Weights of a small transformer language model.
Size: MLP 2304 squared ReLU, vocabulary 50257.
Architecture: RMSNorm before each block, rotary positions, no biases in attention or MLP, untied embeddings, normalized queries and keys, capped logits.
Training: a variant of Adam for these matrices, 730M tokens, 11142 steps.
MLP neurons of a small language model. Each row is named by its layer, matrix (up: input weights) and neuron, and shows model dimensions 240-495. Each number is 128 + 32 x the weight over its row's rms, rounded and kept within 0 to 255. Numbers have three digits each.
After each neuron's rows, "fires on" lists the tokens most often at its 100 highest values on Wikipedia text that the model never trained on.

L2.up283:195093128065101149142106088204092126100137160098126095091107190174137112170118185135099141197089095188135094107098103187096110077107137099088122136148122123146115098113112153184128135144063081121123109152060146116158050168146105110144151170135099126067146165164154147196189132152103069190139145111133150075136157110131173127148086146198176111123154146140096132134130161128120108161174170145131174082187088160071146108101105104167172145166139152127156109138123126131096124141065155072107116100143114149189172133134199125089164157157148084149126136113132101122167159167140122155142161091135083140189143195177139113153119120105140125105156078156167103123118088171120076118137067115093082124137097090165145108153180143162152150103085138137137104103110083098133101154130124
fires on: "ang", "ap", " The", "am", "\n", "ac"

L2.up1693:151085120162146163209156145123097135138105094089096101132054093128093111146139124166133122121156157133120107144181142189120152110106159092098084117155133159094171106185144111178101097104066119131138119134142123054170136158166074148118094154141123110150124178141190112089116163143067127097161154114149143190124160116118211132126137130100089144092131148136121106138131145142119142163132130072128122132115155072107156095111151148158132089110109155142140127105067162119168117154118107063098124159099208087094152121110122110087175094187173112111157109118113140159151072142152135159121126121120129116109107184140057164154103126151146166103089096161085107129162158093101117136070129137162115072071088045023170139174132212102081134130151109142092209147130166160120158134164107
fires on: " for", " 4", "\n", " 5", " 3"

L2.up1023:197144164135118139139126072121135107105128151104077137129096154047112167145100136140164116127126180131134101087179115150100158134124108148119062056118161140171106100095182088137140139109148114117158052139071127173123151115147142118081134150083103109142166167096122081138141099142109146184144137150108196150140143103137093179135086164130122103068159152189137142165115157161093161098117091147161167134059125081148124110109142121109059125089168121150152108079115079131123168199040114123145106104166131140118097147109160159065188176062120158151110138179162141193116131138168113155177122078125132072153114117170136170161107221127124103125040141142139124118133163084100072127116041103185131093104211098133126126164106159149134149134141141075080106183097101141154137097118135
fires on: " |", ";", " 0", ".0;", "at"

L2.up705:136152110086171139140100138115109133079102171168093107113147091162129069198129148134135089175159111157121155134134152140182120073095171102125110179106142097112115083159103129120117128104123117132099194133130115134109155188094174080149172124186141115132118084139141116135169110036148171139074118088192116115157125174211130120152140129172193155173141081090128089146133091113132182151146108168125166169123178096083107145102101124150145121152105132070175192188172123098136112089123143068089071087111125152206074141181111084117084109135076161156132164130095064130160092098115143135115140108107132079126103133203117137139118143105116101093153090090165114121091105157170088173089142194132117129130118078084158197070102136154093162089076124059151139127160119119119126108108099
fires on: " which", "hen", "ff", "iet", "rit"

L2.up918:097130123098107089073144128121130107122091146150128143090081151094090138129144210143090110130114084171103153105106082125159111084086161092109162085105146125141196131138121134157179223096133117184129113098082094109106073114103048137107131106116184141088106095115133143161139182083132138130143115102175114153140130120198156185113069118187142116191174117149129063161144096125122095096127062156076103133185087147128124138110127147113115173098156080128185065105169110190152155146170155140088097149087168139182187138135179142177190118115120133170083146137130144185145090198143141125119104070146074090138077191129045093155072158169068109163121122145069085122113185094100117169115078163129128119136116083186119135146085069143131136122119139101100129153167093121143149087131067
fires on: " the", " The"

L2.up629:181133146190110188067207109113181089119105109090133200141132167024064129181112153128178137168160109138141121134163099193130147151120109101134117114196184106181177160124155108138095167153142154150176141121070074132111177117154095145145127142124099106064131175093145075068104119146130142119139088136102122172148167133130137103075142070120095101101099088150138123204179099102123065114128122114136168153131126145105177073102166096107162108084127064209119100119080134116153093134087123080106143176132193136142156154141094141088202095115152116114099149146127107091190101193140134149116137046125105140188084088080049114130148146117100165105145135123094153112152152110115108187111123124147169141137179091173172114168185107191126125090118162166095150118182162145074097084129137
fires on: " |", "|"

L2.up604:136073107119135188101103146099085123129119091097106124099098125148179134160146177175136183141164152163144161088098123126143095101082088091112130158165159187127093127143143165113168120059102107155183166105124098211112125125132162161122130119098143069090183102152151077116140096092126160108124162108094149098160173146065126083146120142140146164111165122180130176184171162173154122168089135172102150112179116102157137135104157104204088125110097101160124107123143153221133098131152163138091146135153132178163144121085094112119190118119135121169110096092051164097171179195129088177101084161126133101079139112150144110185150154123104159091121143130161143127119097099076116136114128107200115098117133070110191104173115121135129146117150113130098129124122100129154137153141094
fires on: " United", " |", " Celtic", " Town", " SC"

L2.up1431:116183163104127166096120116103149142101157147146129125098110145157133168138188134132080102213115110115126089102104132135161135178123098120116131089171113186138198145151099167144196088135097170177128147147131114142139068088141112100154142159140114172096134183143171161170158108139154155141111164095093179150147162109069157141149070092096135086110156142170091112132121116192169089185115148158150140179102085161152135112103138121172181132168177120120186171110080148082160111138094084094111139119094117174123113172138129063096117106098155126195119069107118096108151120148120149186061195123089132120083127128164087105163131111118147131102119125176128164140133110155089080129142063110118116098123180110152183174139127108204113126094118124087084101097165110131062113150199128
fires on: " after", " when", " down", " at", " of", " led"

L2.up2228:165153171133145122138095157116152167144152115110099088119160137118128118159122094169109134162164175144175156190148096069163157036129093134091117179136155110096132109089104114103139106105168123156114150094121114174190150141123052131141130141135090085141106070122131100126121133111145111142132152106118138126150135116197130121112171124157227149091145222103147133153094133120105113143118110122130113183109184085067124149108152193139116088103084086116158162093165098146118155130154155113093223173182117162135127114111070067151119123149154098217144111116106103124076118105183144125141093090167064134135169116118126065135141062109113164162122096125137110078131082075144110102120094137123163133127153147130146101123139172087104121104141129074116117098150089165187134140119141
fires on: " by", " un", " Mal", " national", " Car"

L2.up1783:135151152090131121084106164144135123095111115114116156136165142082152129141155125086190120137112109111121166102128081140089117070126110140061112105134148151169113119054118114133108142116127141127091101093103100123119043116143104157158132144188158202100158201132105142105119107155119135203131139155084132183115095143071140126125143097175093177126080170111108118119066167097163091125168139153120175142137099172135130065101123117140133120128088158157152116177055097138132131110108131105136119114185109080077088089157175115149099144131143077173149193119056101145144094165146127177119174085087053143176116125147117130129169105145128128115149149101129162108109178128124074138137158112156117141141148165148163182096170170184124154107170060066130108163118168183139087138141095
fires on: "19", "18", "====", "16", "27", "==="

L2.up123:170127129190130134161164069132101149117112069168124200070186075136142128137111164171147111126183127131144110191135161120153139044120171067167183170167135076155148177165100216118116198133109097134137149110104109089161138115110141127171102150125109106133118122131108142152143105137109158187141168115111122098140162118168135106150110095224134156134147116180170152156144094158132095123152121110142115144193118072127172144111064107165152125058102167129111163122092130133090141137159166101115115191139170183167145070098109112042149090146089128156155157090101088135180095094167159155172116152119110073131102145120164123124120166128116120081173128108099047141173136098162134144138158147192125129060150093118174134178157166137175115095100119145106184138192073160194164136118110
fires on: "B", "\"", " being", " was", "F", " make"

L2.up1615:150142088109191085168129097137146121065151150135159159100130124101057123173182110084133126103153172169079110103095074163128150097060174113075148172115126148158086181132132134139078167071173159143087172132133141146166099133144110172086122115151155132137121098144140117104159159109165184225134131126128132135060147142126091144154157133170131153095164119123038152097165140096116120204131099145140159141115201101125080156108094108165138143159085097063155110131095092142131114114162112113131150129144133168164140137142144070143201079167115122215077073160101143105109064130119133172197155142140091125061126112133146138174125106124095157164103149100072113105099128123098127096156149119094123076162118145138178124151161095089084157093178096118131051099137067138078117124125138
fires on: " Pro", " bill", " Act", " D", " Ro"

L2.up1291:134152119163112142071149107162195179080154139110135162082106133159113153167127185130109099187184157152085142117127124151119092124070097074106105116154133118130161119145152136169143165114117199145122183097065138147170122129164104138092152112108126103119130089157144099100155189100099138111105121163141123167128146101134114164136167135138077105105178093113104136230105113139135127108133117157106096134127178107065089153117099097164136105113094084198139100125131119111141122190123133157120180186115090143115135111162147156136178122117138122148127180082170066150126156191075143151116186112080125143072111117187099126180057127115104127114095099140103109110096154154146148218141226103103149131191152094130107170149125131232113195118159096146093095147090116154134153088190127
fires on: " |"

L2.up353:153103149076155107093118098125128123144095078027092145104113145117098143102147138187090128175151074188133147119097119059182114091095095091153134144094121199168144141140131110147129120102173086141084133059112128140123162193134126110155132096077092157097157147120136098087139174124159145187086072089187082103117109100117119166084109125108186100131189132152133164109132129040089096199130156124056117159156090114108092123117095132143175151159164130192105132134083150144090086134195149112078200147058158140122138090162136116135130089155109123140110161217101049098118156167173142117157132141175177097166129142100144157101114121118153130190208125144137123134115143122104187178142142103203131079073144099154139082117128154174127125133150163120136053152121084164160135167165157
fires on: " Dor", "or", " par", " Tor", " Or", " Ol"

L2.up357:158128106131108115158091137063172127072080100130156185091138116113160161191134120089155088150139178168133096120090142122147102117095125161125140112141157133080195094107115161222131138100142140137131171170134056102131132138168120127173130187099115167118069126106113136112140130144150168126138097077153069170140131099162115159092181099122125185155135106133138179129086103134168162106086163170168078121172146135150201118102106139145172165115092131174158135087099121148145095143131131090110103182121120149113119145145150103170122116107106137130122095098163088115102108206040120100115122178118050145175113139194142109175116072101128154094153121111073158158136169113099156118147112145104131221160150119075124133091126165207092204070123140119212128149107087156105125058155029
fires on: " North", " East", " South", " |"

L2.up32:120138123090186129100157059091143136109151191107142080133077147176105090155179149157142117145131133165109172095112123151195080111086133157159112164136119091096122174133089142167167150141115140165088123131072124218144173105101179147156098117148126130156140089142131102080133106087196128140135078086108082058078086057202172177134142123146164149095152123126145099103123154168094121153125142160077207150118091114064115196116097154147119125152123149167176124132116116147120101127161174121107110182114106110132102093148173066170093135153143133139140105128137118103181144113096123159146181094139135071137079140079102104123135117142161092167163156134156119139081129109097141169076182154098196149124143136119177144106068120156077138103083158124166180117104092141108150132163115
fires on: " other", " later", " more", " rest"

L2.up655:162127112063091178108119121093141179126143151067108148108095095175130157158146146185118026162132122162093141150128190148155066151148185116104153114092108158105120076143056164147133115103131187167143166118127092129134151171083116112122111149117091131157115129151122125115165134065125118100137064105137130121070162148130122159146161153162133192117154151074063064148082113160079067148169160099135121157081137125094115105102101166214139177099130121092124184080115102085132134105108149105184139149115120213162132106128166101121140126192110153109169142178100121138168132144065093130132160109103077136122151161161157152094086092140139128103156074126126074126049111199140120130128073165137102106103119162076174139109082167130070148110175115109124067132125150110117131140128064
fires on: " and", " (with", " show", " tournament", " to", " &"

L2.up894:176181108125124101078186163113121169087107104140143149123140124121116134165124129088158094148158117136122118117170148175188139116119126111141116047085126126123107126139112125237157121133197138137129159153172132113109144140091123051145141107111083193055123138094077142121132125155128135064088116108090155160102168052096074121136158145107105151087100135163168102152071129099106116105155178129182203174160184076118145095104145086116137067128137123168128113095129186101128113134086122115161128161062163107119122186142086160186161129121181069154094146140190078143149087155097121189137076145121056108126120185142092117127176091125087125099146132136083147141100138128077122114079125141105195106110083164083141147122124174151086177125150086118088132125167141163098130075188092
fires on: " |", " named", " sold", "|", " renamed"

L2.up1571:108158072136117167104124121150168129115157164096117185077137073083077131150147167158160151161115130136156092146093117126183127150125141143133138115177173195130122113073126102198139096145057146181125128130081106147125132099058132119121184178099083190108151132058139091070124103134146096129117149085129155108085144151198108132125084124178132145062109109148140152157120101112198064182146138143116116137140133131123120105104101129133144146159120121094148140100169133173126145138093151073091115104164122163187163178142148100124145130168149179165179097126147119115251132150101124120145182114105100157145153127138144133124090170156123091133064116129053152155125122142112078147093074188098161138128142117137197111173141164148060187033128115131172156106158155101113121152188097
fires on: " /", " of", " St.", "er", "s,", " after"

L2.up9:146097137137096177105153119158123097124032174094158113065135137124109113125144141160097117142144094202109108070099113116114137032130077107104093166205134147118162180076099160110122150122139162114136116062078150136151134104135015109104182151132145096166118121159129082146138090131163135106141191081058134143165160132133143126084112092181157205092118114113132146169144093149075123166138144140105194107135193154068143170096130201195118120164164122152143173078070130194132127114120142097124146171113128151191169120140088118091126111145113138153123133089136134114168118211147126174122131101127138100144168124187139146136109169141150159100109101122113133151180132132122105161159137143110112143146126100151177085118127159190128123146164103114130100138144110112101082110107132
fires on: " as", " a", " is"

L2.up1420:133162130157154140104140114148153120099095146115101106165147129104118109119159140160124074210104176150109150168155177085135119069147149087102151104174076104198111130095105130137111154095142096107101117073055092099121115145111096088110113181098131103175133066147119156121108150155136123204142119121145132141167118128147151076108082140100167156177122148160132073144132139138083117102149138117170099101161145151131146161109190135118131118150115118111138100142078139114129123093134147107096161149120126138114083090096080060181043100132138093115150095133070123179149140180198201154097139041194022122127164107107107154173117156092103161176120099107126108098130142139121078178108104155178088109080095148106127111126146187118158121175146179103134189169163102165123059134126112
fires on: " J", "r", "j", " B", "ir", " M"

L2.up1954:130148121125119148129127111111122074116125083125149129087107115150135189169120167069153109107178180133178103090139125166142149116092123165088071140151140137061147150098150106192108167095170111177117121150128124114194146118166093127102096160115146148139125097093143144097174111083161150107136172100125168135148157110056130184075145097125121136094157178141100127062121150145132080127120129085204174133121224078122158114110149149143177104152095129131121075105110186206158139103130117109140192169155140106123161121136101129134135093099200153123082168068170148101146101152160123203103128142116117138113110109197085096137130154177086096121100096107100115135139160173098120099136113117172136125124133089114170086125120147157122081149146158096107120101165118114136087082185091
fires on: " |", " 1"

L2.up1495:166090092169130133076092096138133162142064078106166100100159122100084152118158128135145135185172152201146088144144075066117164117120062103162091080139155125185190177169064104128139192117133157186146123089110114129132153097180076089116167165138090112099119135130147081100140132160117147117127143112163150104105129149077170109080189053175134178069104165129118155186112126112052161152143110161124144143184126057103124099119090103144079146127186176085091098110086093144125194150101138112124162163119176126140155135139093107110146090152104101163096168071088124101206167121131098115125106105104085116089127151143122115168138106185099141181145167100133152148144116141083081233110140136112081176110089085202149086100151156161170150135151075112123136161136126140163121124163092
fires on: " and", ",", " was", " is", " when", " that"

L2.up1485:157195160135091126083093126125093074140139169060078163162113167103139111151095099110134110162111116144124147129105139125105054085166162089071155067111163097201097127109134083112166132076152141065137167117173126090119155143131110175012151114118138123167174113144151151097112148112123112171077147127089112123176090136125141095132152172140135114117102219134113134151118116114104083145133162097195155072158126154103155151102087126130121077137175139111162138173083119150140143154155130115140136147123107158156146128128150181158123126200106100163139149133094112101116125153164136176132139135120070123136166173148096166122111107124167146145138094142124128083109064106125187131102168136134132134094120148091143142132164122099117130096151144127149109154132069117127092115122111
fires on: "ra", "ou", "amp", "tern", "aus", "erv"

L2.up1750:161099150095112173182136134124104101080108182127183160085113148089126166146097156139148129129150093148155196164171190127135096077135162100114147169161122129110102131133154190130078154120143117131121154074096129121141080148128177134166198115145159136096125117151117094080111134141104167165135100108114111165129158153117125143061094148161114118096113156167119104102116124164167112170160154143125200117132141107141156085113117141161123170070122157181139128080180179147163117158114162137139152129110139091160098090138114136116137164184113095185072094167155081173109054137132152164152113117104147090137122090177070124114090129116068115144151123168118119124071146118177135184100160137141130115151117098097130176145137198222156124133146057112145119166084097152113116170162122
fires on: " used", " use", " using", " signed", " worked", " working"

L2.up572:165146144118126132128135104138086097097108064077133060109088089091152084119144158130102059126134120209101147125106111162188114144100123087119145128129135146156136132164154096149152147103102160179108139114089126126190102145075100113141091182128124127109159160087133129089149122083125100150153163052162102133136173159081198115142118107128139168131067117120159115106052164184168175157182159122135092158194153152122192166117108122164141145128098122150138108128140162138082103128132148139121152108141115163176112112121099094121192155175148102116150102091116088177097173102112095142153135085181070084155181106127107167107115159056112156129158122149121170123118166170157165148147112141142142143137107163143137085105148143155141177076135149092118129091147093095115122073126063
fires on: " Japanese", " Chinese", " English", " German", " Spanish"

L2.up64:118148098131089149118163116112084113109147098084078140103125105110132144155114134113148058130165087092110112091100089146129097183139149156066095099073188114154124148042173107142178151053139196090163123110107131123131135143142072155062150136118090167150165134086135102139121113107122124090134134144100127176141220172124116142090109088109114139101154167096083125198060111123104110110135114131119180120142154101133083107105187136123144175111129133118120107115079191153090143125078081156116153174100149127063171151158137203123148136070164150161121185095191132112132167157129128137197149114090089157135137150139076142143053103113118088105125114089064093151129135114109109139082112111139178191163165129124167084197106140151092124064190130115118056107160175113112112127136135
fires on: " |", " 1;", ";", " 0"

L2.up644:139130191143087136073120093083178122133091154138123155079122130020117102156046102180150119173111085102163165143117133167171128141126103147161141162104128144156215124145116172150089213137136111178130101163093055108120185158132125119092204118147183170117135115111134128046152089102147127118107120130121107173158079176128197101115135086178122171066131102086149166140132109148138148151128141109137101198172163089160131174111135154105122111089128126136095137102078168153162134096118139134087113141185191152187115170089115113113126055125172175137115141167108110189148133097089111145134140111048063137136085138130083130078151162134148185095121082143121153094151110152102091126122125108115132134072070085114154157169145185158129148142066109103124163119112187132135099126102102
fires on: " in", " of", ",", "ux"

L2.up869:231138186143117112086155131140147109104089158079199100124149106128117079144157130146163196203172082141130140167093123103124147139151161146111120158167170201154116174129097111187130139116139157151133113122142094140158138080144137142128083097103145116145096146079159088069117123114078063137111097079127091172084097063095112179100118081126107119101138132122077138162061146169159095135115146104126117122100143110097147078110158107150123172064160123103177116184111080146117144096121159180110150172135134078064162108137180092123160110151101158177119113133129065139157121117098104146110166168147113189147192127148080149158150112108086201135179141199136108170140139073102151188111168088115086149108132171191115134146205123156089080158170134105103152136112176142111118105165101
fires on: "s", "es", "ā", "atre"

L2.up1928:095144119108137178070153100119106114050141087102137070087130117109134113126085129117115165177136091144134154121131102116111141138144171119141109078119111160142122153080069123112160159081135144094127149104114155131126085186087096120102125170140097148096122174087159137150133130165094132210133150126130165117116112124106077101101152140151106140120116162112151191117079122153093172148089112195115157167156168116095138113096142120164128123111168132132153071093127112138172152135108179142143164081119119169113126138108194081144135115123122083139096123126091082179102116113166128136144168110144082083081161093168111160099173134093089144179101098187169128159143160170156113080127093116250109127074085122122160133064163207109136199085212094110077106209148121119136139159138078
fires on: "z", "m", "g", "w", "v", "az"

L2.up675:136132129121109133070128109189056134151083114133079171103041122078134097139135141110184096131092131181138117152160145172130175092149172117163123079145130155188149148111105111153193164113109116136120135069092075148149158111103131143171149123185140136155110084151130133105174094165131092183148074152066225154161098113151154113111089140167164172093091107113178186155117118152134104109183144139186145150183114122102217133114119147152200132125097164126122139144113161143089103124104163138123095131156132173121088161134062094145119138086114168147124128179145116143102179170106156135122156118085036101142142164101102210158113082107084131124102150161156131105126085102139165193093130173143150180053130103148185108130113157193149217098084133112105200121181130157181086151135089
fires on: " 16", "14", "E", "32", "16", "27"

L2.up2225:043098109128129121072091102118192084070093136081143090156120157100117111155127156108140121162117158231176126139123111122168129114166138117112137094122144126119117160145122156171153202107110117121150102120095130135066129130201096086103171164162131081061112171156149136164154138113149133114138166121166135133139146106093179106099062026166117104133153137107106124123106195166148102142171123124158057157190157141086119081103050159144109150176201140144117152131115119183186121117161194109124109099153153111126219151071172125104171136144110076130117100089148124119154143172111152169131146083106104101113144182188066087137151118170139170171153141166144088130112163142066167123100145163146100156138088106178147091091107106180160096152143095155093161106177059146064096123132131
fires on: "\n", " =", " Life", " the"

L2.up1365:144098160124141124154122123136123110144170108175131130155133144153128139130173186187097178110128112143163101123175157086168155092132134137062077127147117113123130116149136165162086093096111116112123137117132116125151115083147126159149104165097097131161186119097150143120126119130170139144174122045152080150081128105155130161078158130159121091153159174152058151161139145160109124149121125096109129143090147047132125116098119150191092104173157148114142103108104124080146138073152082104111119185098192106102140110124150084127083096125178123171155090089111149106161132151123091162138121174111130114180154123175099164126112078113099145113120088138038141106107194130095116136152153114169145175102101176069152128120106125115080095116159135122131152107124139138170180138147042
fires on: " |", " and", " career", " for"

L2.up1960:133143181143165120177180113137125136086170101086131117129126145119125187141122147083156109127141151200174112032118085155189133141109163135095121089157128159094173107123164112141139149104155092159082141124132121179176145087174071183123136138134090153143143091084195147158179159177151087157107100121123118172052158105122136143097090117159131144113168164090167191133126129170114138115100148114102069148120151121145163184109136134127111125133174070158183148143080126142115166148145067090157093115157080153139102134115117109098129125092092128131149136112093130231174147109093084178169072082110135112099144117144115122168142126124129097153057133063050145117102196144111123114117195150126134154159098171120117143152158173131099085088136153131076113081151130149151187117143077
fires on: "\n"

L2.up914:134122146103098123125166122121107197111163113072103109094117091097104104128152194118133163208091100175098135122060143084142125133148122129102136146133072154097121126098129132152146160121081099132120133118017076230078173087087195117096082176117195123047141172165209093126115110145133092133147073144147147088135122107098109087115155113106139119110107125189127102149129136158113072158160136128140185129139035179079133120105099094169107110136181175157092113120111161170147104088116201152113115171097164187147104080098084130189108119142102127159116091152116142126183180170154075194111169077128107178111168116110084109163132105142145188098160138170142179157133116103030152107141131156116135119134156100127128086132119166214113161126114149080091190123202144102100084108201099
fires on: " H", " T", " J", " National", "-K", " M"

L2.up1038:134156141149126087124164148100173121134094115126172159094118142118106115156086127107168122113103145156152101179132137126095068128103133116173166156198163209146079051080164196199205143099145074113142122136109176094172081149113136137136093150140170120175114115128113127110149126077077089139118142175121120159151129112117145125134078157183145162065091148092137190166086128099123114106135143096172133148152129141134129145110123131101123088131090037143092093139125171161092144161099120144111084102137087085146126107058204177125155091095118134145138172161145143144166138113104140120146157103109093040165128108117128165148105088096046135099106107124101170117077126095107120083125142105130163132146176168090182112091099205182204151129130154143131188149121127154081109116131076
fires on: " the", " Liberal", " in", " daughter", " West", " Royal"

L2.up913:201140155182116199120176102130137113125062054135096120114129147116159115135166170166149117153127170134085111172103062108123072113152110142120093090159102095170126146090120188149186125117069186090150133119129113177074112100118098088098167137139087105136104129117116114086136105183160124089122140145145062066187129082165081102067166079146148119096077177124132112176073086123122044106178138166187167096150136142090140114108150145156169132120124117152148114120114144157155116125189150078084136160104137212100142164103140147114137116080102123158093178128106153114201149133165148119158081082100132118114091151115152192175114081088052084103151103086092113184101185107179090185091169098071165095143150138142173130099120149179115097137157152135113103140121145199184108135150170
fires on: " a", " his", " was", "'", "'s", " her"

L2.up603:131150167111141130153102171100151098106138150084179137152119070144111147188151140162183092121127147140099120125104148081171113096128126124125088168101100080150152106118114143164140169096135096201122208082119115190096174100079117186123111110130131135130178148117145105076109200071145093115117178099171160143070103148128123190125131070152153142109098153150145112216156133151130090139140130050099103136128108157080109127108094144148142148105172131076101147089098121134113155177155116164137092127086118112168153117058097149166139056152117142189158173122085117115243148174136152127096147127141156107202160129106149106127106119080154219163096115123167141099112129132174121174109153134062171126132162117101157163084114141138110112085115113061169158131101146184139158121157106
fires on: " at", " joined", " with", "=", " before", " of"

L2.up1147:156103115096092130118098149182101161127133122081182082140151101151126143152182188196156187194116092176125143160088124115132114132159079104091151128137095135137100110188147094154153131092113142156130156115106150127146099112115125123112113170111106123057147165123151160117155151110126151140086173077099143188117112175125128103112129126124115148129110170085062099136145131116088107156169078104137114107124116078107126051110172140169133101084146175087057138114119103162112117157093113153139163144155157152116090119165178119156098082211145120170153103150128128174112179125164128185172102101142111115181201134215079129152098128117118171104131092207148091128107120089092104159156115102094128162121088116148158087083100189117104185125159129092112177131139079109107141157126058
fires on: " and", " or"

L2.up162:142142104113124154143080097148119159142172108123138095143134109012089108157095147130112109106169112123105153111154094211115150178120138163145154121109134163154118135094235161137200173096141176147155084138062171118090174116150104161149101209107115110092117128153150107140106130142176146191115124118148091130091168126134127083083108088085121091132143113147203154188078151145142131100140113099114075155126089138158156182106141113104116105135122156125164097113028123171116166182115139134168123117129146139117156146117158086076165095146108134158118132133135124064129165135112117101152140012151130112159165129102160107153069129146078044097152166161102145201157134081071143097153106133136119171124134132150140049151150203100131114136125083157099158162159096096145152144131084
fires on: " |"

L2.up398:105143098122158109147105061155090079073099113125099139109149151119091120131134135139159095143151090135124138135092128133173129119094097150148100125097156104157131149144095167162151155104120094182169138134111086129118199183163118101175150123164092161111103095101185160063191129178096167103120061099134142093058109165110153084098103169172110081081153092167127139108165089100167094154144116099127144144164147115136132161110143092143104151130063139118098088141108110092134170105164113087132082157133147107187129107121120205099127106092146132166143118058164045093127093146139152080204139131088131118131085153114100192140106167134115059138106142121117189128126130124151139121083139150139183087095084161123227102138125124163169134161067092157106127105191138056091108120136094
fires on: " so", " thus", " how", " once", " So", "ow"

L2.up1613:090141088130114119118124145132101101106089129109132102125088149163146120166116123109137134195113069142120119127118133114138166113158135169080091114152140149172105138126082081196139119102140114133138154085160114162167165186116046117133193139131109185135145118196081081055186092162105143110090109127122099138137122140146130143132057119138123126113083151120148131160169111134129127154103129167112151131172169085100104147101118108111092068144140191143130119090118145088115135106137116067083132107104145179143174088074137167140096073145144159183159124110165046187137097121099123138176172177147135137093129090146114120105163167183166149122096146167103092113106083166081133207165151137133143144124139180071152128087134122122153158111166106133078089100171070114034139139105087
fires on: "\n", " the", " for", "istic"

L2.up210:152096158145108214155135120088176151059062142125115130104140039133132118139179120133129163133120158152168151158172162158118095121113144164146142156135142142110178108115168194198136107146059141099132136146096048129151127126087132119174109124154112131071081140120160166131125140152154137138144117073144169132140162142110189179099117159170154172133133140094144154143142040118123142139124130076099150097136118129127111145108223139139092133070183156132149169163146109145154119117139089079130141113126195185177119145126142113082102093124126153058157129131130069165189141179109097184091097043070096089146122157157150149149118147153127088100104143101104185130097144097125051134133103148078159094112124113108116143151137141132123172096085097117120127121132087157138136123090075
fires on: " in", " was", ")"

L2.up1040:120156089104147145071097078082112096088109136067119132107115105066142147173095122131103186134184160118143140103102148149160188158119125195154112085136117071171161166125118150137129133106133134112162126109112096111129163058173130096155108125107123088137154165170163056144153086102128162137113090061156161127136172183110154187126118109159189134089091092094152111125119164074164124142129170170104170204152199148080108170109054102138101124069098115133140118108154168155110160061140159163110107077145168159183138130092115083160155114107135150092123115155172111161157117133055156130135191128146048104155071143108080110154122123111141115117120122177119133206111167152109129107158140196129123122148130099122167118126117127122089108162154153116166110108105190205131111159144107
fires on: " was", " ISBN", " 978", " OCLC", " Press"

L2.up896:164141121139058141121135096129203106102081166140135130127067061116157072139163104087144115177143114126107166157144145132135082100117188174099178147122117131141131111125099189121172131158103108157137121098159133137138181155124188118112111101181100168112108108145155111073113146147125140121056108090191113081115101113148107121145142107088149229111150144162145090133133137163148108157175143116101141138143104116067165127105127150165128110134134103108127176143128156175112089102157145128097172170116114179125055124085114124143111134203125125170096072146158117103161173111112117122126155121123097141215148134097106087118128096097124164141131126199101115130133126128097175162106126142094167214143191145106168130163076156155137144112113130101187115130180103126069102140171125
fires on: " 6", " 4", " 7", " 18", " 8"

L2.up1715:148117117145085125113183118148141088158089073064080092114128081064104110121125112158110135126119078144149166148080125129121091076122081157140127112100113148127139125080046175113188162087146155127157130096141143185156132136108101108068192124093151108149127101164138165166115085089145112150047132111100155114203094123104093177169119121212191200160094148121125138122139180146172139124102152086120104093140156093032124170108106145090098094126079140099160128167091138160087137094124134157149153102114199198107128135128105128112092124095080111157141085127137136132110101089184083104120080106133105122155166134086117204107091071165113141159117089132111048121134120161092130093171085146131142153145143126069116066153160130133119146112109065133061096098130136108088101128130090
fires on: " on", " sh", " a", " sp", " pull", " ind"

L2.up885:159160158136129106098150093150106108113095125131126111133153130079149119167123111125139137104146147188137164114125136161112164115142117103087140135061110190168135124089138118128176143110134137131146176143132129167129221112119172186116120107123155134119191148084143151118187170144100119140089120170103108129160093105090082123133143136142147087096117124137216127161087134096081065151073143127163146208134211142133115146110138113125119086156138174131152090130116094140091187126106084175109112137121126171111088120119106124122127111157152081179146095167090097145097104076111130170144101131160081119130142153131098095156190078177137160098115145113128156106077154117128142134124137129161148096142177167075144113138088158093151145073118151126129121120154157145082167182105081
fires on: " |", " /", " Gold", "\n"